python train.py --n_layer=11 --d_model=448 --n_head=7 --n_kv_head=1 --head_dim=64 --d_mlp=896 --vocab_size=12300 --activation="swiglu" --norm="rmsnorm" --norm_place="pre" --norm_eps=1e-06 --positions="rope" --rope_base=10000.0 --rope_fraction=1.0 --qk_norm=true --attn_scale=0.125 --bias="none" --tie_embeddings=false --parallel_block=false --init="uniform" --init_std_qkv=0.0491 --init_std_o=0.0 --init_std_up=0.0491 --init_std_down=0.0 --init_mimetic=0.5 --optimizer="muon_variant" --lr=0.0124 --lr_mult_qkv=0.7 --lr_mult_o=3.0 --beta1=0.93 --lr_head=0.00506 --grad_clip=1.0 --warmup_steps=0 --schedule="wsd" --decay_fraction=0.362 --decay_shape="exp" --final_lr_fraction=0.0 --batch_tokens=65536 --seq_len=512 --doc_mask=true --train_tokens=455900000 --steps=6957 --dataset="wikipedia_en"
MLP neurons of a small language model. Each row is named by its layer, matrix (gate and up: input weights) and neuron, and shows model dimensions 165-260. Each number is 500 + 40 x the weight over its row's rms, rounded and kept within 0 to 999. Numbers have three digits each. A neuron's up and down rows have the sign that makes its largest values positive.
A block is one neuron, or neurons of one layer that tend to fire together. Before each block is what it responds to, as a language model described it from the Wikipedia text at the highest values.

Responds to: Verb after subject; mid-word consonants
L4.gate400:513459501532436439508542487473452506541470522528458515525535540517561575486472482529493548572463504534557484495474469475544427527486469487538464523483538527533556479536523552474513546486526442436501489442488551549476520487497482491498502560423437484512487489594516437434453488554460539479
L4.up400:416472529476464473500469505400490504523546481484495538531458545539519572531516476388541557487451488476514430501488446447544497533522465492423481501479492509487611525535440497504467481481518530477419549535553501480502538488492429533464478445522522454520424539479467432518513461461491532515

Responds to: Main-clause verb after subject
L3.gate114:597515429518530449483510485478530526470537509502424515489445473520549446486492501435494502458498469483525464476486487515551511512526523460497486485439520424612417451482419501446600502519430440558532505509502538539496512491508517471506508465406556481487479517533440473507521529413483515578
L3.up114:462466531492512482523446534523536466582495452438463552565473497524523501583468492503479480486418510448483536500468564462566487498492434488496400453569432576528583524556439482492486505587423546485510447478473578489536505460534495522452512514507458483495581447511554457527557463475502460539
L3.gate161:450492482469483473503485506452521465516508457413572526558388538570531581539501522478509502541510488491517594465516489524530514496558433495450476424495458529573477456489536442551515458507449513522471484520452519440455411495576549580521511519504463542468517499533444502482493566453521490523
L3.up161:532483493518510503505485452491590500570519442517462585533525519524528549489537524492445448467481475533499487525534467595588574439455456483551416479540488451554548421466522480557488465512492561431543500514479576530511503493476513526542448501538457518520551582553460529390490558434482498496
L3.gate173:542468471441493496512410469504451480504535509472518476495473516494480515532464414414534563472520474449492495471488456431519496461481456506469396556473506502513464494523468562513487531490478483469445566459473526569494523517468541455547517544586529447524496549527509469541573515448492528532
L3.up173:503422479562462613442513501480466471474474520479546550525537476475468493531555460439481483446462504491497473494475453462524539433489436544517501465407500515440428581541515487512523460516566498503473517492524532518532503509479485540527457550570503499544516533510500569538521532482514435501
L3.gate214:461484474520454520487535552514501511495509499460574495494495443495510509500483491459549521561598541538577467478531450520467495546511495481541486407582545385499458420483459422486556424483510477503568517492504494518449474490476572504509526440551499467455634532537467520471490534443560526462
L3.up214:517368469521423533516481468462497492555488449467473463482457447490404501446505590522478494474564487464468474491539472560517508412515523458397481511477470508473579540477514501520422531511604459525549478444488491444448562468476511541442460460459469488492482529482503486545449515514421492449
L3.gate360:518548483470518509504486499471560540536506468453519548563501538464600434506494437477494509518554528527442433502436528484516469552533487537475571533536502445508449489516480521555482521425522552501493553487500535488526484482477476521507561536542537546543472438498487495399451542541416480445
L3.up360:484501514445470531545497571526500493509445460466474483463532519542570554448568447524535455476546559465588586532507513392522529437486493468478476491428446528529491486445483521520538456558532470486555445530510473383519517531380488470514506486466503486509468534525494460581504505580546494485
L3.gate400:501534483492507464510500466514503577581544489454519569488443548467489477515522499505563493486507493526559527519415481467491567472562475484486539476512517391446496447479482534494484562523432453481528485484469434532469526507563535433562468410440513496513541533504477444533505529520576544577
L3.up400:468550515572564516534477507501458505485507504474472515531410511448487438465479578506543528481500472444465616510489569495461445582422511523542466487495426489427486530497465476492504464502445440532456504478490540441569529561490511569543441490549507543483506524450469575467478520498461459501
L3.gate574:506500485390438480489476445493538520528476486485515450470372512529474482515557490498490512489533537485590445505494465563521418491494525502427476470548503533550515493496466512573501526484537516477490490480546462502582418480551565478523459480462491517499550475480467531436538554487527529535
L3.up574:483451466481413511548524478551463385541461429493501515510478429468440496546527548532534479480508548465581506603480495466551555460504507515529512514530500555494495443482534439428459502485475556530493502442536529463502446452522460589479505422560464525532548448501403510408489516478514530522
L3.gate745:519541492487540535481497579475493514475525542504562510551511535492550483545515492587490458441578541579490506614401489525533544549535376420533494611566470466452540497530515456494537537523513471498533492489494451518546567454544528452506504513569550513518563476548484550516450476556551533509
L3.up745:500495480481439559418543532470555575489508517497527453510544544521512470505460478524471521553595541516435535521480527521512484505527596496476499529447533507442548515495493515571504480515507450463538471511462494505594463544511548520548421484507465518545535554511456422473502520577478515511

Responds to: Compass-direction name prefixes
L4.gate647:437474537553486473564505544495448471565475480504472518615503493524442491506532529538570427503477459464555447568438507508483525476452470481571577556546537514535477495495487506448552468473455538509524535500531430442492528437515489456514507493468395475572503447444517467549498498474529524557
L4.up647:527546515512505519475543576460470476521442492499504536496444458512489481458529485487483465493535494432479511531450537533498545550475463501483494524498506511501497476500535476503526467532466535459457525553521546513409523576552456450522447507458419513511489431528449447512505488492516456512

Responds to: Wikipedia heading closers
L3.gate194:520460434499515531545486517548488446496527525490517497494432467494505574462533478497524506490524479442464483500475426532601534508521505524450554520572475556478445534441541492457543488547462468527494523503617518526469451520467535499477483493423408538528489594595560471579503565539506499514
L3.up194:499501521495525530517483495420487489478448559581525476541546522467531522489433470498461550461535562473447481483580559480469520474457532538544491475497486498482548518518495415508473444466458496462510456516551498498500459450496474552547465566564473477529430519502523504560508431498557526459
L3.gate217:519529480539488550554540554524512550486513467460459519519509483554536479515492531493507417555463487522464534505493473474503514547489443526542465504490490508447572511481506509549536516532489518517517490463403454506497520455515493518510540488472572515520503571525454432539558471596571515579
L3.up217:468490476527532469574502513467527526496470446493493550525524576481439520442474490513445485538558437432457525544448488555507500467500513516508462503444406483508502451503559513547493516532496473484546504487504422531483499463453486521526560337500470506487475513441451446421565480504527494462
L3.gate242:562552519521473509408494501543518552502494487534525467506467482542455504549535464429477524490515481542470439511561478431527499489492490491510532503532546484474476513534498487470589518446498524499469507485507512558484499556507477453495561473620473524542465497547464437520521433489509510503
L3.up242:481434488494588446471496428457425534523499499529518550485488512524493589542491461469490435539531437475469514489471444517591496427517534488467543581503446543467530508479513566525485519464513515526562467535498556497417500548539585513482530427504505546498575527504545525498400513548516488583
L3.gate492:523476495484522497544453436484476435517503470529527538537453544451519443503485544447515591491555461513593496541524462441522500580509458447516540508501533514537526480529515512432479540491511537506460451412596510474464492479548595550513456468461433441465418450456523519474482480498507477538
L3.up492:493537481462543565522562476553542483497466493551523495516515538461469502487491444599437475509484501533493475472546431529505512504452474490480561478421511411403463488514581481492534562480461483526479488539500538530497462497535445571487545493520490529457531507529524468512517565529488524476
L3.gate617:419504483501555498514587526460511536540504460533542510467476508454543565547534541460487531519478634493508530450540462498531482431515484541514453538542512577569517475537522460507534488535502473474512472447464538500532520512498466546463560483508479546433479431552486476533456509467524461494
L3.up617:496498537481568556470503484523481507544474496540468442463608468535488508516518465426492486516470530564484494506541521436547524447454477525525566526509555506527498485462516452477559571524517454464484517479467508531568531555484448477462522508514498517413578435483530486481579478494493390493
L3.gate737:430478505472503516560512601444618471455536581535499490584433394535489490473509516523469508479515522472500423517490561456463549440462545480454470467530482490519448435530554453631474458456504523495482465457360453525459476557555517443504515550556583462480442515477516468454471560524516576548
L3.up737:480554551449550494451585497457554532549493502483537473535464527477531501485508457554441479465485564388497465492573470494511495469468506444430459526539506460519509451467553478476545480553465491486525519497506498530554520517503475478543547543563532474456437527431438477520492509549454495505
L3.gate746:494441407455468392539482523495536483526513571468502520513557467471545482563538491594487535480494498437514483522514531487540453529557452447481510483486452465531465538437507466519485496516497489440535495510519553537519473567474477468493492485529514529553481579502575495569454495503549458487
L3.up746:496497473470487518455474506489544519599448492546516468523499520459442467467462432508477545550522560491436485481481582527443479568531529543470527522502453526487515535475539483512518510500479497455537479583458443478521479497471559523543528497494476521533495449505495546558373447529521475511
L3.gate806:494538435518552537397495521463465478478489531538500511519478504457553527516475475502399520545489501530521566513458502516522559463474481503545508469476495467469462462548476493547534493482482482520550450460457430475517513516472511539529543462482520487465464470509419550533503553462503545472
L3.up806:481520519528436485516464546509477526524443488511464555533492507489520499466524622536458469468505580508495484511467483572518482506476480521469460453499464485484477542489525563521547567471502571564525512501515476542471514520590418445462499438490496539480477549426516501523524494412488500540

Responds to: Article title boundaries
L4.gate450:540505507467448519485482490503460569460449542385479587531506519538473453469510550486506518481518460513507549569462549458484563520524484508518460559532468567511433509520527534550518511529532445504577454545501474438605450504538526476560515492543523527549484499557516411485453537474510527467
L4.up450:554561472559555502496513505450552500496511527437482510495490524596553579519511496472472505538544564398486529456521498506480510500555530407470455506467493586478553491552487492413493537481488467490503477464472448562432500508487521542483509452502572462457470493493514472458445492472543479549

Responds to: Verb after long subject
L6.gate27:496495500507529428481538454516513483493491458468529439448494488486497452530450504483517519504505487461517537559524502475531618438542495543485467509475468505500513544529502494539497554526525527528496483527462477554431513480546517430423579506463520492499507458448494545493464424412550469562
L6.up27:454522499432529548593507488485526552534515532492456514462514536503505468505451482550468484499476465479515530514512532412470563469470508475409544539449541600543446484468521559550475532536570485514450498512529494485514466497479507472492467515513578548520498492507465541505509510450475483520
L6.gate197:452513509565551466508465516508595547532513564476532504509493472490472457501524528570509458518526424469526542454530509459511515543497488517491451453431457543519500520494485449476542524465537395554489474575519436561477464537505489502449505454450523498460501500544456546556499458487494484567
L6.up197:481494508483454437489528513467558553502474433461508546452531496489518489497549520556452513527491516468489469503482539563451474535511625522521505471474495589597510485506540458526529449523485550530504538475474433462504471528477507596506519533464467479515492549503444528455551465490432470548
L6.gate217:552477450591546428503495501461480414482553472487498506514475491521485473537523472542499471447532437542480499441450467458477451450518497422461507480546586505473407501543550477524487576437412521521527520506515438502453491462506480502509508474457449470510533489612505536476529559498522531582
L6.up217:533498447494465412491569462523523502411469550513517444520480500459474475548468484519494480477426545555486428485443508532569540536506481447503502513576487502544576556485493547529390447464453507497465528519484604468498472500494480482474506487567479490536545431649435497462495536469558486523
L6.gate266:483521496461526519548478488526494489543513566520532543452484498516552509451425544503431491512443472449427387492467483506544509497529480463504418498501464438498551515457484514458514449436488507462515448550474497449449457434502466490575463520502541453529514560504508530470512445485498504506
L6.up266:435465487437555494490545459473459536572513504564526498517495462499507488462506530494602493472514573519523399525479559516565581520548502494518486426518478414501514485504485477475518453497527516463536441549561480449403452443483499507487539537532512497534554421503498439521570499504546514508
L6.gate366:493517498432521506500434479440429467482550449476530472465505533533558542525528473463484494460501422530494428469511478501569511474586474486482497547428532479551502474479491496596473500452485475501467469463480489517481454536495525469473550480529469484527545568467414527550513506489388484554
L6.up366:472523461516483512450430457516509517574476494489455453481500520465514531538538484506564477482508511544493556590440500510424449468456529467584473571565451516497529583467496490551477513481527569528491500463473452439498487478484439543456555489503541473551527521498463494534499434394537494461
L6.gate475:541517528433483440526453501472594455447545508477531460525495513508556513526511469503467501548520467485477561471485523487520529508567438526461527482509487543520548526389572560513511515508502465550523502512475429493501527500516510530475542485476425523478580484489504445459515519550505513496
L6.up475:504530560498483521470475485410511543473426484454477521530540490552494510464567483424486506481585451522493448512485479570496473485549454469440464565467476492582515544416563429464445507535476518493458558479473395536484596522526455452480478566508498485551638470484532459512484519446424405564
L6.gate664:469523408500478537507533459427480538492471453519512501420485549491616586519457431489496556479436525487507550452429524430516525493514524545503473505500504541578482501512549540457546527469505480519499521501468488489539561507474552492494458580462483472532533430531556501561486502481429531469
L6.up664:526435507478537522496463442442535509511470491501491457467493490547548532556429497532424515473507428432546518520480522577469524529540471445505491514448494509513505489439458507509503447508503563516466467511526476516492480467447561487475492510499575541431504467529556479448480468469461480500
L6.gate882:562544485481556516505504533525570442546478581486523487614495515526545527474526516512485488447527455529514556582526487507499516512444494459497462534441502467497485539525454498568509562561495507509454494510525485563479510550513495550499441497537528518497517495482564492473547570463550531536
L6.up882:428564466527553520511529488449524527530519528464493474497479520496493512489511460502480480485512494446432484528551452481468534452487479532520432473513516555487510540471550534506494621469517487559450503506461512545474501478477406600533521528569531483525527426429520533455490479473457493458

Responds to: Word-start fragments, especially "ind"
L6.gate54:508462516525453528525522506531519465559453458551539543491412512500490501471463559585511512461571477485464449535471510525500509447417524457497477487550512505419505533489489463579552494522433523504476517508583536521506496476480498562487470485531475474444592485492426524520533455513500497431
L6.up54:530491499538549481536479557557511506496442532476430582539516518480492532464539648586525520547526456487565448515516510493495501474479490506514499525473544537502444488514457487567489528543581521495513527415471513504571483453506513487465460457395446424511499415505448428482487528511496404491
L6.gate92:488505530490446510476590507428469452507506477432509522496406464489557545519480545553574548528466502488494446456535498554464517537501462530517428539538462450518499534497546475487500537449516453486491460488458458546518474543408441442485475492473480509520542580471432493559494480468468476538
L6.up92:535481464587412478548564444444506464472443529454462493526557433478532500448577483478519489496449550513491433505559501469506530460463579475517535567498482499551530542514526494466466498417524471574454470521499533545436611509558619544503433512517471495547495552454428507475545457476473481546
L6.gate282:518488514580465451514478480489496498449500560485474468524491507438461574468524557497527536514482512503443505512518457532535575441528444528486465557542491498472530529524520463506493475550497467484453484525521465512453500487490458549445514471459517550461560507483456534502514459452534527516
L6.up282:542495467542555492561485501577475511570437501544431512481471472467507525459496503519508470521491534495458525516461538550511421518494537477476489489415486511552577453558486518477463452470439547529442508430516424604487545487511465446544506493485523486439526496481504487503577619518518507520
L6.gate292:486436502548501517517526521568542448484412523411491440538474519456484519507562513447463499500554438486461408537510498509463498546477481547527486538462494439479440565525489489434559494519490473507558499473522533542552415549482526435473584481480606541530452473469540462500516505498504485501
L6.up292:506477458526494517482529473515470500487473532486530457471508483510525461515590507542488483564482486533472441471532473507467467430469522494451494542491542495534518489533464536534521527494519467544529555415536573543546581475529467483570526466499521556522549485513479467529512536516425542524
L6.gate305:421552519486435506565533515427468443521497569456471540483508496481476540478502495514466518485458535559498456511483502534503541461550450501474544473504533550467575434494529497489519567529486398473495535451510587518495551442483533497539522564453508508500520501448482438532516499490414494483
L6.up305:494480536497517506454545509550441556449525542526549600494445561435462486477578542496511419479592442547513497529459473521453518445463539500537488472422483591500529479494543522522530480498458464474479527616569493518476521407474488582495476544491464516521485506506521488503501489462424544485
L6.gate687:471492461472558429534477554472475513498486530494468517588540482545517505506513514517532481549477433538508492442457448589508439397491561478494484518483496539541497490573475515476536505486550464518517561512596467538477480458465571544560469531511519490588529566518418507463383463506431480533
L6.up687:499454518469552484471525541496497538507475449551395477534455512454475501491541476485455524602410456541522495483528562485507516524443466460491520479530483515465477492498446515518510576467495444509519545495509494455617512491492500493461475581500497479562475535542491443533460496512469519461
L6.gate704:480530392464466512477530478545480460508542533506535489480426495515547523463568428474640467442515487552550451566437493532569544529573516450481463545459490547553507417501514478501487437514545457490491500484504487557590552558487569507492465464534503525455533546508468496550539463475451523480
L6.up704:468511376505453431579523493482396554485451447503536480517500567495530473509459512458539463525549496503495501562528487534515524478532539517492551482431458495460599552498561482506527512525525492489456528508502556481579470513419508473498434534485507474540500492451455459491511553502510459453
L6.gate786:522469507536490526480508494427491404520510489500506487560446440518556509521492482471545526507508470476549481533534494517542567455441533525511539470478482498422470515525467489446566541529430430547503484491481582496535572470526518516540490537511420501487489474525541443466541444490498544454
L6.up786:580426531468531548554533563508491514569483495432551522472443503491532510435554553457527463547450488462557496464440504510535533490576528539438482508538468478524544462505434531526536506484436424489474552462512495524532590520493533504514493523530516527559462522519490510506476531455537479472